Weights of a small transformer language model: width 192, 12.5M parameters.
MLP neurons of a small language model. Each row is named by its layer, matrix (down: output weights) and neuron, and shows model dimensions 80-175. Each number is 200 + 30 x the weight over its row's rms, rounded and kept within 0 to 999.
A block is one neuron, or neurons of one layer that tend to fire together. After each block is what it responds to, as a language model described it from the Wikipedia text at the highest values.

L4.down9,235,135,246,286,226,223,229,160,164,242,214,230,178,163,195,243,221,198,229,247,200,168,161,195,156,194,252,199,234,244,182,244,210,189,172,176,164,213,203,237,198,221,185,186,217,139,151,273,207,176,201,236,209,185,179,176,217,240,245,179,181,186,240,223,210,187,189,181,201,188,177,223,215,178,203,200,220,193,235,161,219,204,187,208,211,186,217,236,178,149,197,171,200,228,200,194
L4.down33,205,199,226,206,177,207,213,166,222,199,171,161,206,164,183,236,174,213,206,188,153,235,236,214,240,217,227,258,174,196,257,238,228,179,207,210,218,248,218,234,235,216,186,150,244,258,227,164,218,181,184,231,165,179,221,225,200,228,204,161,193,230,211,201,146,229,202,142,218,171,186,214,160,207,237,208,184,203,215,177,203,215,228,227,180,189,206,179,202,171,268,179,184,195,164,182
L4.down191,174,251,212,233,253,172,196,188,211,150,201,155,179,267,232,211,168,152,216,204,199,223,247,255,228,179,158,223,266,208,234,155,196,209,212,259,204,190,222,237,168,211,209,190,204,199,193,164,201,194,211,155,256,177,223,181,267,257,218,202,162,199,184,199,161,182,192,200,190,228,202,167,165,203,187,179,187,230,191,186,156,167,188,242,182,225,203,125,190,211,184,217,270,189,179,227
L4.down218,162,188,167,169,169,176,135,167,170,189,193,196,149,239,206,256,160,250,221,240,187,218,227,216,214,207,252,236,213,214,213,165,217,117,179,166,153,236,161,179,184,170,245,216,212,148,190,256,169,154,221,238,203,194,210,218,177,190,186,212,187,189,172,202,189,186,162,170,198,208,139,185,206,237,189,235,183,177,248,215,179,250,195,201,264,214,192,183,168,239,197,205,213,226,152,224
Description: Place and time prepositions. Mostly at, after, before, following, to in sports bios and schedules (coach at, played at, a week after), plus F in table abbreviations like GF, SF.

L14.down12,197,184,161,222,207,183,214,181,141,199,222,208,229,209,244,136,251,173,150,231,242,162,198,249,190,158,178,223,216,200,183,262,163,175,238,148,218,195,152,221,258,170,244,203,196,183,214,161,203,210,153,235,178,207,246,190,227,207,189,195,147,193,184,156,193,185,185,212,199,202,181,187,188,198,192,176,170,254,190,216,173,233,202,203,213,209,157,178,219,185,224,165,225,169,238,256
L14.down254,186,233,199,169,201,219,246,209,181,181,213,209,161,160,156,198,248,171,184,223,199,177,166,217,174,171,229,235,172,196,193,201,205,196,205,214,231,168,217,205,183,228,228,225,162,220,218,184,198,297,202,209,250,181,208,190,146,209,168,191,148,213,185,195,207,202,218,234,210,206,175,200,215,208,219,215,189,223,222,250,205,174,117,201,186,202,258,244,182,207,212,210,189,172,174,205
L14.down275,189,190,198,174,222,226,224,171,165,243,202,212,252,168,196,199,200,226,215,223,153,253,226,184,165,197,193,197,191,173,194,183,119,213,259,225,216,164,189,160,205,209,251,249,209,240,228,265,202,167,145,173,189,161,256,217,208,227,162,127,132,229,192,241,236,221,206,193,222,209,221,214,193,228,227,181,199,184,178,195,200,223,196,157,204,188,212,209,220,166,204,151,178,185,206,204
L14.down340,119,173,184,206,184,199,130,211,184,241,184,215,259,238,162,134,207,160,140,235,175,207,215,224,178,219,199,201,217,153,166,171,220,244,174,201,199,231,183,193,165,196,190,241,193,233,225,161,197,223,118,251,240,190,205,205,219,163,144,201,187,188,213,212,213,183,212,277,169,201,286,194,207,170,229,191,255,191,199,213,226,249,176,192,224,212,162,214,202,200,171,213,194,193,185,202
L14.down513,210,147,244,246,257,225,189,173,212,223,199,145,199,170,201,177,162,182,230,146,212,200,187,145,186,249,187,206,169,171,195,209,199,165,292,224,177,168,232,213,226,179,165,204,240,215,170,245,191,135,194,215,194,181,143,220,186,181,192,178,209,125,244,174,245,221,161,163,224,202,185,223,167,234,191,221,188,185,176,174,204,189,261,223,194,214,186,197,194,244,229,190,235,215,181,208
L14.down528,240,142,224,155,181,208,196,206,181,238,212,263,226,185,228,194,208,158,211,210,209,180,207,202,186,229,172,212,204,198,236,136,192,155,163,166,198,229,211,265,184,198,234,207,104,192,193,252,237,208,209,154,174,174,256,190,150,206,174,214,203,216,180,209,201,159,162,174,166,221,196,140,212,206,235,225,179,181,165,244,226,238,192,229,204,189,151,219,205,240,199,213,161,136,219,166
L14.down538,156,230,198,195,222,198,187,225,146,188,153,187,222,199,204,206,201,159,250,114,197,148,201,143,163,240,197,172,193,236,230,159,216,209,225,236,251,191,228,255,214,177,194,219,208,192,226,213,233,205,178,231,189,157,166,164,167,204,209,184,227,185,160,218,211,221,204,235,276,181,180,167,233,173,246,219,213,161,192,232,179,229,185,244,175,204,192,196,96,191,202,205,174,194,204,188
L14.down696,212,242,187,211,211,165,226,199,166,172,174,234,232,236,262,159,204,212,193,198,235,166,186,188,170,219,173,189,156,229,189,192,197,269,271,187,202,187,153,219,219,185,192,241,191,203,205,170,239,190,189,162,205,245,172,195,198,186,206,212,168,200,162,212,236,153,229,194,189,166,162,152,222,201,179,233,215,161,268,287,210,211,169,236,184,218,188,234,211,238,164,224,211,195,243,230
Description: Preposition "for" after nouns. Mainly the word "for" right after a noun or verb (looking for, the idea for, trained for), including word-initial for- as in forged and foreign; weaker on "on", "sh", "after".

L3.down82,251,156,205,196,197,209,215,212,206,145,167,184,173,217,251,198,191,156,186,273,220,223,248,198,208,182,183,219,205,224,196,203,163,120,249,129,193,199,193,170,205,233,167,194,219,203,151,182,189,161,237,180,152,184,245,222,182,252,194,222,248,284,121,206,281,173,173,196,138,234,167,225,197,193,235,168,248,160,202,194,167,196,237,199,197,205,211,177,174,201,207,188,160,171,175,192
L3.down509,215,202,190,222,219,280,173,154,188,213,184,230,147,150,203,200,236,192,221,189,231,214,135,198,249,220,173,218,160,257,236,229,215,214,177,218,169,231,218,202,191,210,230,186,151,173,217,223,233,184,208,251,291,114,228,209,213,228,193,179,157,239,205,185,226,216,160,129,235,187,185,227,177,240,242,206,221,170,230,198,160,209,229,224,170,179,195,211,176,206,165,198,236,185,193,188
Description: Function words on, of. Mostly the prepositions on and of, plus sentence-initial On/The and title words such as Fort, General, Battle, Lord, in encyclopedic prose, e.g. floated down on the, Commission on the, # of total.

L4.down23,202,162,192,184,182,193,255,232,156,163,240,154,206,154,195,184,194,205,195,189,179,181,195,170,204,238,192,196,234,193,199,175,256,195,237,220,216,186,232,173,180,162,174,153,189,146,224,210,230,214,201,198,206,249,213,141,121,165,210,159,213,234,172,169,176,233,174,210,155,157,187,190,209,176,167,185,233,163,203,187,195,199,142,159,208,186,199,162,189,175,183,212,187,208,230,232
L4.down396,127,150,228,226,200,200,234,245,196,191,220,202,208,136,156,160,199,154,244,239,196,218,180,189,224,223,188,231,205,175,229,252,195,256,191,210,156,198,247,193,213,182,200,203,201,238,133,161,137,201,161,198,191,185,238,185,164,239,196,209,199,276,121,199,198,253,213,207,237,170,162,205,197,228,205,210,223,227,148,218,210,218,239,200,181,190,264,187,203,187,195,198,213,210,240,201
L4.down552,212,213,209,196,221,227,171,163,139,202,184,235,145,133,219,198,218,155,276,183,178,198,197,200,193,189,175,227,183,220,242,200,233,210,208,196,183,231,238,184,200,153,153,195,200,224,226,239,211,215,187,205,190,208,159,212,223,207,206,146,234,202,134,167,232,180,175,124,250,162,215,198,164,215,163,271,186,172,165,222,243,186,226,181,214,223,237,184,215,195,227,221,196,204,207,179
L4.down629,192,168,230,197,188,174,176,164,169,197,228,186,225,122,225,143,193,149,227,216,190,216,243,204,192,229,198,182,199,199,208,214,205,217,214,169,203,209,202,193,169,249,227,193,210,216,123,186,155,175,203,199,204,178,164,206,234,168,166,170,242,212,188,189,175,199,212,193,222,198,212,211,233,191,197,240,216,200,158,247,263,217,128,167,175,197,245,218,230,191,185,231,215,204,262,188
Description: Prepositions opening phrases. Prepositions starting a phrase, mostly for and during, often at sentence or section start, e.g. "During the", "for Best", "without quotes".

L4.down202,223,152,225,235,184,242,190,184,198,208,226,206,199,165,234,189,161,174,210,185,195,146,235,223,241,244,154,207,144,223,220,240,242,219,211,212,193,213,185,177,204,234,196,244,250,164,194,135,218,253,191,192,168,206,199,160,188,166,156,179,168,145,207,203,200,144,199,213,167,177,276,190,177,204,225,214,203,238,194,177,203,229,222,190,233,227,208,249,154,188,190,206,149,178,206,227
L4.down436,167,265,188,157,195,210,146,223,211,176,204,236,151,184,217,255,184,174,125,157,175,165,159,176,231,218,161,160,238,204,208,183,240,177,206,195,163,202,228,182,271,185,212,215,204,210,177,228,211,163,157,150,238,207,199,221,125,224,205,170,209,153,175,136,227,203,175,259,259,166,167,193,214,266,215,261,276,221,198,253,172,167,166,197,182,232,173,219,214,210,163,198,209,183,178,224
L4.down527,181,210,259,199,189,177,166,213,232,209,150,221,158,209,235,203,158,237,176,252,233,156,254,200,244,215,225,230,220,195,191,170,168,200,209,212,217,212,155,161,194,275,163,204,235,194,207,194,226,226,194,168,218,202,181,211,164,243,184,181,209,232,237,192,218,172,184,204,255,148,174,216,196,225,203,170,222,185,161,183,196,176,219,216,145,196,177,205,285,210,165,166,208,216,195,166
L4.down615,222,271,209,226,186,215,159,259,233,205,158,218,185,202,203,249,190,222,162,182,257,259,175,219,226,173,202,185,169,218,250,208,133,174,182,190,197,194,213,183,213,289,167,226,186,165,158,171,244,160,200,211,243,199,204,212,158,199,210,196,181,167,179,197,217,233,221,182,198,166,174,223,226,235,214,141,178,149,154,221,189,220,155,160,230,207,213,189,159,217,195,202,159,234,180,248
Description: Table separators, word-initial pieces. Fires most on markdown table divider rows after a header (|---|---|), and on opening word fragments like N(ear), viol(ence), rel(igion).

L14.down2,144,180,179,180,177,198,201,183,214,202,204,198,253,228,150,191,190,169,150,233,242,193,183,172,217,186,170,165,211,173,242,216,213,202,193,239,197,200,216,214,218,211,214,212,184,209,192,214,174,211,167,224,213,183,157,277,162,242,198,169,165,179,174,208,207,207,199,243,172,253,164,206,181,222,192,182,182,235,183,217,185,244,201,162,173,235,196,196,149,250,157,221,254,162,172,245
L14.down48,186,158,218,242,184,174,250,197,158,212,129,201,234,166,214,191,134,150,203,196,236,195,211,146,177,221,146,204,162,199,178,208,209,204,187,216,178,184,220,225,183,190,247,185,137,181,206,188,223,267,221,219,163,170,237,166,113,200,193,226,172,230,228,228,205,185,185,162,233,199,233,197,218,198,205,259,225,201,177,201,237,240,217,261,263,190,169,197,242,227,177,172,163,185,163,195
L14.down66,198,230,221,209,226,186,209,237,278,203,186,169,190,225,182,224,252,252,164,162,197,242,226,222,159,194,213,208,207,186,248,220,223,158,162,238,194,218,193,185,142,212,190,243,139,211,237,175,151,158,220,228,213,207,195,227,212,199,173,245,228,146,191,223,246,189,163,184,215,192,189,232,154,198,248,237,158,220,225,237,211,232,218,210,171,227,183,228,188,237,216,235,206,163,178,182
L14.down172,194,212,156,217,225,179,242,217,220,203,210,186,281,213,164,193,171,220,178,164,208,200,189,222,171,243,164,204,171,139,197,208,220,196,214,193,211,188,238,211,248,232,210,211,209,166,219,209,191,150,225,181,249,170,170,237,189,217,213,108,249,203,167,162,226,190,178,170,214,220,128,160,155,214,238,247,200,212,225,127,158,189,244,197,118,166,206,140,196,206,203,229,251,228,196,220
L14.down263,240,220,222,194,180,215,218,176,219,210,243,175,165,275,217,207,256,181,194,197,145,256,192,178,133,198,195,190,193,147,194,207,163,184,213,218,248,167,233,204,166,172,188,198,166,197,148,242,202,170,134,184,189,222,203,217,193,237,210,229,192,184,188,200,226,203,243,186,149,226,155,144,171,215,221,181,190,178,249,224,219,210,201,248,187,215,158,146,156,214,178,124,210,232,217,210
L14.down564,176,207,216,227,200,225,197,178,183,196,193,216,235,220,167,134,170,202,245,216,179,186,190,268,206,135,229,221,211,204,206,200,213,212,189,203,161,180,202,207,139,183,202,235,198,155,236,233,141,194,190,169,225,215,142,223,226,168,195,213,274,158,188,225,178,277,202,206,212,161,162,222,158,222,180,240,168,226,212,209,169,242,198,203,199,256,220,217,195,198,161,200,194,248,233,188
L14.down622,222,169,209,192,218,176,218,181,121,200,240,184,210,176,216,209,249,196,182,213,184,233,186,227,168,200,217,198,183,141,136,187,185,171,153,210,216,180,218,201,180,216,205,213,177,133,213,186,202,211,164,229,229,175,162,186,193,247,189,235,193,190,214,231,209,200,211,231,171,193,184,205,229,191,199,239,164,203,164,205,214,214,201,241,242,224,233,182,204,195,274,187,198,238,223,272
L14.down711,155,264,241,217,199,156,211,252,193,190,253,194,210,211,244,219,198,180,166,163,224,140,162,181,237,188,171,186,168,202,184,193,196,215,188,193,177,220,159,196,238,250,206,214,175,215,200,169,153,132,190,187,197,227,236,215,160,255,178,170,179,146,237,187,184,194,165,223,226,235,170,212,165,198,298,177,165,266,185,256,187,216,200,200,234,163,161,173,163,217,239,233,181,186,174,240
Description: Incomplete verb/word starts. The auxiliary be/been after modals or "to", awaiting a participle (can be heard, should be killed), plus word-start fragments like form(ats), oper(ation), subsequ(ently).

L3.down88,210,214,206,182,230,156,189,204,202,202,177,252,211,194,151,145,200,220,187,205,183,218,239,226,272,221,165,213,219,159,144,262,176,275,232,201,211,156,206,183,228,230,247,230,244,206,204,194,176,153,254,207,205,171,190,196,196,206,162,185,156,213,178,194,147,201,190,227,218,217,252,198,254,225,172,180,159,206,207,210,145,207,206,152,193,205,189,220,186,200,149,219,183,214,198,184
L3.down427,251,210,170,242,219,221,186,179,190,218,223,204,194,203,221,213,253,265,236,235,193,171,173,174,285,193,199,218,202,194,133,217,175,232,194,214,184,200,181,128,233,212,203,151,210,214,232,196,166,182,192,178,197,162,173,198,183,164,191,185,176,191,202,189,173,188,217,201,243,182,255,234,204,169,162,149,178,241,223,180,154,190,175,159,166,198,194,171,171,212,187,179,160,222,193,206
Description: Wiki section-start tokens. First token of a new paragraph or line after a blank line, mostly == or === section-heading markers (==History==), also The, list dashes.

L14.down43,221,104,187,175,186,192,168,174,208,184,216,212,185,215,200,191,156,226,214,195,192,246,206,154,163,119,201,251,182,200,206,227,247,130,158,216,195,198,238,125,200,188,228,222,164,250,215,180,214,153,193,212,208,245,234,179,203,233,217,237,154,208,199,191,252,209,162,190,185,240,211,219,226,207,247,163,211,232,227,206,174,169,193,216,176,193,207,205,214,191,187,222,158,152,220,209
L14.down209,233,210,194,178,197,190,139,187,187,234,198,219,196,229,206,198,212,209,286,242,186,202,211,225,217,187,190,158,198,199,209,263,189,218,148,185,175,190,176,172,143,172,208,230,222,162,209,165,192,158,232,174,191,244,235,196,145,185,179,194,188,208,211,182,228,222,186,150,151,235,236,163,197,206,202,211,182,196,186,210,182,164,139,276,225,197,161,197,175,243,213,199,144,174,195,242
L14.down502,241,179,144,196,223,183,197,171,195,234,231,162,230,235,199,190,180,203,209,189,185,196,225,155,169,154,211,206,204,222,267,230,230,140,145,268,190,184,180,137,250,221,141,182,189,214,185,157,223,206,219,155,189,223,236,167,150,179,225,217,221,202,194,181,221,202,178,214,207,240,216,224,145,199,177,182,180,211,223,213,173,170,220,191,181,211,181,197,182,169,267,198,185,205,150,205
L14.down555,165,242,225,219,224,184,192,218,205,149,130,181,182,173,234,247,229,223,244,188,205,211,193,163,189,198,148,178,182,214,233,236,243,218,255,243,160,196,181,248,201,210,223,211,173,168,183,146,200,191,228,238,190,265,166,213,186,220,160,212,156,203,197,217,191,226,241,218,210,211,185,209,223,179,177,209,175,198,208,192,178,162,197,131,204,217,234,250,239,193,168,141,180,244,176,150
L14.down631,198,228,204,242,218,212,178,217,160,198,218,180,177,224,198,243,196,262,207,225,201,168,192,170,228,243,221,189,177,259,178,218,168,199,190,182,223,202,195,160,182,227,217,246,143,198,158,183,211,172,148,228,208,229,241,199,156,253,230,167,219,158,212,182,181,219,229,226,244,257,222,222,214,184,232,169,167,200,286,164,215,171,193,201,207,266,207,191,173,189,216,238,194,165,201,187
L14.down640,196,201,191,160,213,129,255,239,210,188,187,205,226,194,212,217,118,229,226,200,195,174,185,195,180,161,204,278,223,216,209,242,173,191,118,229,199,158,184,133,217,196,181,154,211,136,192,200,203,185,204,187,213,209,204,149,190,190,221,229,184,202,206,210,190,224,212,208,182,240,173,221,229,175,204,190,216,227,224,207,158,187,135,175,252,197,201,154,180,171,194,219,209,184,196,245
L14.down688,214,211,205,191,185,194,205,194,182,210,180,266,141,212,169,189,197,215,222,214,192,178,241,206,185,136,150,239,253,205,183,197,190,227,168,204,264,210,183,205,184,179,206,213,115,236,257,219,166,209,173,219,200,242,208,180,137,232,182,194,201,224,102,222,202,202,213,199,239,172,221,233,215,198,244,225,221,250,151,200,215,191,156,234,206,162,171,159,156,173,233,219,158,210,175,169
L14.down764,170,200,152,237,213,196,210,153,227,179,213,205,173,116,249,247,224,273,206,247,202,224,212,156,237,160,183,257,192,173,200,198,235,205,155,188,229,216,214,196,148,226,217,253,202,191,202,208,166,230,200,247,231,237,248,212,225,157,200,166,188,125,176,231,227,194,176,219,228,230,180,215,235,213,213,230,226,167,163,170,220,248,154,211,182,212,205,199,209,182,178,210,204,246,218,249
Description: Sentence-initial words. The first token of a new sentence, paragraph, heading or list item, usually The, This, It, There or a list dash, e.g. "The population was…".

L14.down124,218,197,236,163,161,254,239,206,228,211,172,144,177,161,211,204,226,214,203,149,198,258,222,210,197,152,208,211,168,205,198,219,233,172,210,210,190,246,151,207,261,217,241,212,228,195,193,150,197,190,200,250,259,239,197,188,212,203,179,237,208,174,245,220,202,195,217,202,191,229,225,179,231,206,161,159,170,137,214,215,224,221,139,209,191,241,240,214,244,212,200,182,164,214,193,195
L14.down151,226,203,227,188,175,222,232,209,198,196,201,153,176,247,184,101,220,153,232,214,191,177,197,230,214,200,230,223,173,241,162,187,208,135,239,227,194,179,196,188,258,243,169,179,213,178,226,148,202,205,201,201,166,218,218,138,143,219,207,235,212,150,233,176,166,189,216,170,164,176,227,173,236,210,222,193,211,227,178,235,138,224,193,226,217,220,234,192,202,225,190,145,201,245,150,213
L14.down252,169,235,210,237,230,190,243,173,221,191,186,190,210,219,215,200,193,209,187,176,174,240,172,148,258,224,126,203,196,245,174,185,149,155,208,213,214,165,242,143,240,225,213,202,222,218,236,146,149,127,228,212,175,238,168,276,182,192,202,149,226,192,191,202,165,183,186,164,192,202,184,227,203,187,201,175,179,207,185,232,173,213,191,187,166,182,243,217,158,224,166,182,144,228,219,159
L14.down385,292,202,156,163,211,170,160,230,173,212,211,226,169,229,246,176,203,172,163,154,188,132,197,234,212,195,203,246,210,244,185,203,169,146,183,188,188,257,181,196,231,181,160,152,231,184,196,230,223,229,140,215,191,211,203,163,190,225,195,213,249,220,194,188,171,177,170,207,195,168,279,165,178,229,224,156,231,164,142,198,191,224,185,199,199,209,187,175,203,206,218,232,165,206,194,207
L14.down606,214,191,199,235,218,204,223,251,184,167,224,173,173,237,229,175,220,160,204,246,195,215,239,164,204,201,197,204,173,228,188,195,209,227,247,269,194,179,237,184,115,191,263,245,196,202,172,172,146,227,169,152,239,175,239,149,214,170,179,207,154,199,223,162,198,168,203,212,173,191,191,177,186,239,222,278,217,247,209,207,205,190,173,187,220,192,183,223,226,201,160,245,232,157,172,254
L14.down629,274,163,190,202,155,196,220,160,206,236,248,210,206,190,288,210,241,184,145,208,165,150,240,149,138,188,198,201,227,227,233,154,178,170,229,254,238,185,173,146,233,189,233,207,177,190,154,194,205,251,211,210,223,207,204,165,181,182,179,229,156,209,200,221,224,230,170,191,158,233,174,131,210,198,235,192,127,182,200,227,175,197,211,199,185,203,197,235,237,256,176,151,234,201,173,171
L14.down698,220,175,217,194,199,161,226,224,150,202,247,245,186,163,173,262,121,160,214,260,252,166,241,207,200,201,244,175,186,188,220,135,171,190,247,211,176,214,159,206,195,192,267,169,181,220,214,181,185,215,207,180,211,210,148,230,215,254,203,198,182,183,214,253,213,157,238,185,214,208,190,171,163,179,228,142,213,213,239,156,252,216,178,211,242,218,160,199,185,189,242,185,248,192,214,224
L14.down754,187,241,261,186,195,212,189,221,180,237,170,184,175,186,175,194,157,234,191,174,232,181,212,183,232,202,184,214,173,166,228,214,172,219,180,218,182,254,183,222,199,194,197,201,199,220,205,171,159,274,157,204,211,244,210,143,163,218,188,227,205,222,210,179,198,230,192,155,213,216,224,197,228,185,200,233,192,162,138,236,212,186,185,174,239,177,162,186,222,219,171,230,191,203,154,206
Description: Post-date clause connectors. Function words or commas right after a year, date or match score in sports and music histories (2009, with; 2003 by; 2007 at), plus paragraph-initial words after section headings.

L3.down179,194,170,188,181,219,181,173,227,180,171,238,246,213,192,214,236,190,175,245,181,224,196,170,195,203,145,262,171,174,192,214,213,172,181,118,217,181,222,196,165,118,209,191,214,212,214,226,186,205,217,222,185,199,171,192,214,231,184,187,178,221,217,222,159,195,184,208,235,241,178,144,205,227,208,186,170,176,179,186,252,156,261,227,208,258,158,222,191,198,188,201,190,181,248,177,202
L3.down521,181,180,194,209,254,240,185,128,194,183,221,224,205,217,235,212,198,205,167,184,167,233,173,298,218,221,231,202,200,195,203,187,215,223,185,183,174,206,184,224,201,172,187,243,202,224,195,179,211,229,173,214,212,191,199,192,190,171,187,186,147,257,213,225,189,201,168,224,200,155,183,204,192,182,174,284,177,117,171,183,230,171,246,149,194,239,174,203,235,204,229,200,194,156,190,196
Description: Word-initial prefix fragments. Opening word pieces of longer words split into subwords, often Latin-derived stems like res- (residents, resign), comm-, oper-, pract-, pr-.

L4.down0,197,223,210,200,225,186,173,214,160,185,169,175,192,236,174,195,190,277,168,171,163,193,220,185,201,220,165,226,202,172,189,206,158,207,184,204,207,228,173,195,208,252,213,283,153,237,178,155,198,208,148,207,236,217,239,240,169,220,153,221,235,186,155,218,159,207,207,208,229,205,252,186,186,207,185,216,173,224,215,258,227,200,190,143,183,215,176,268,155,194,205,253,152,177,162,198
L4.down70,170,168,176,178,211,204,189,264,167,196,186,194,171,199,231,210,161,229,164,167,233,214,226,197,155,267,209,255,199,185,225,208,136,205,196,146,228,193,209,190,241,201,183,248,176,241,209,183,183,209,189,252,250,192,197,214,213,217,177,199,248,158,149,176,191,195,233,181,226,229,245,208,155,204,204,205,195,199,202,237,206,194,184,163,195,216,190,187,141,147,195,202,136,181,237,145
L4.down260,185,152,179,252,231,196,192,216,197,186,194,148,194,227,240,202,242,191,197,192,216,157,252,215,202,179,214,220,234,221,172,224,160,246,223,157,236,198,172,224,204,196,265,248,161,272,169,158,228,241,212,226,228,176,181,244,219,194,211,263,243,155,217,225,158,159,192,130,179,145,190,193,223,172,221,207,206,183,149,223,209,222,176,188,183,165,201,215,188,182,161,234,199,168,203,191
L4.down318,218,229,185,195,209,217,184,206,178,195,191,146,214,182,234,203,180,243,191,92,213,195,216,179,172,199,241,239,204,210,208,239,176,240,211,227,210,229,189,182,236,236,236,215,168,202,175,143,171,228,161,269,249,171,229,198,183,204,181,267,213,173,161,234,179,223,229,162,212,205,217,217,201,200,182,214,205,257,172,231,212,210,189,184,165,191,152,232,125,199,203,160,142,174,172,142
Description: Sentence-initial "The". The word "The" starting a new sentence or paragraph in encyclopedic prose, also in table cells and titles, as in "The railroad", "The opera".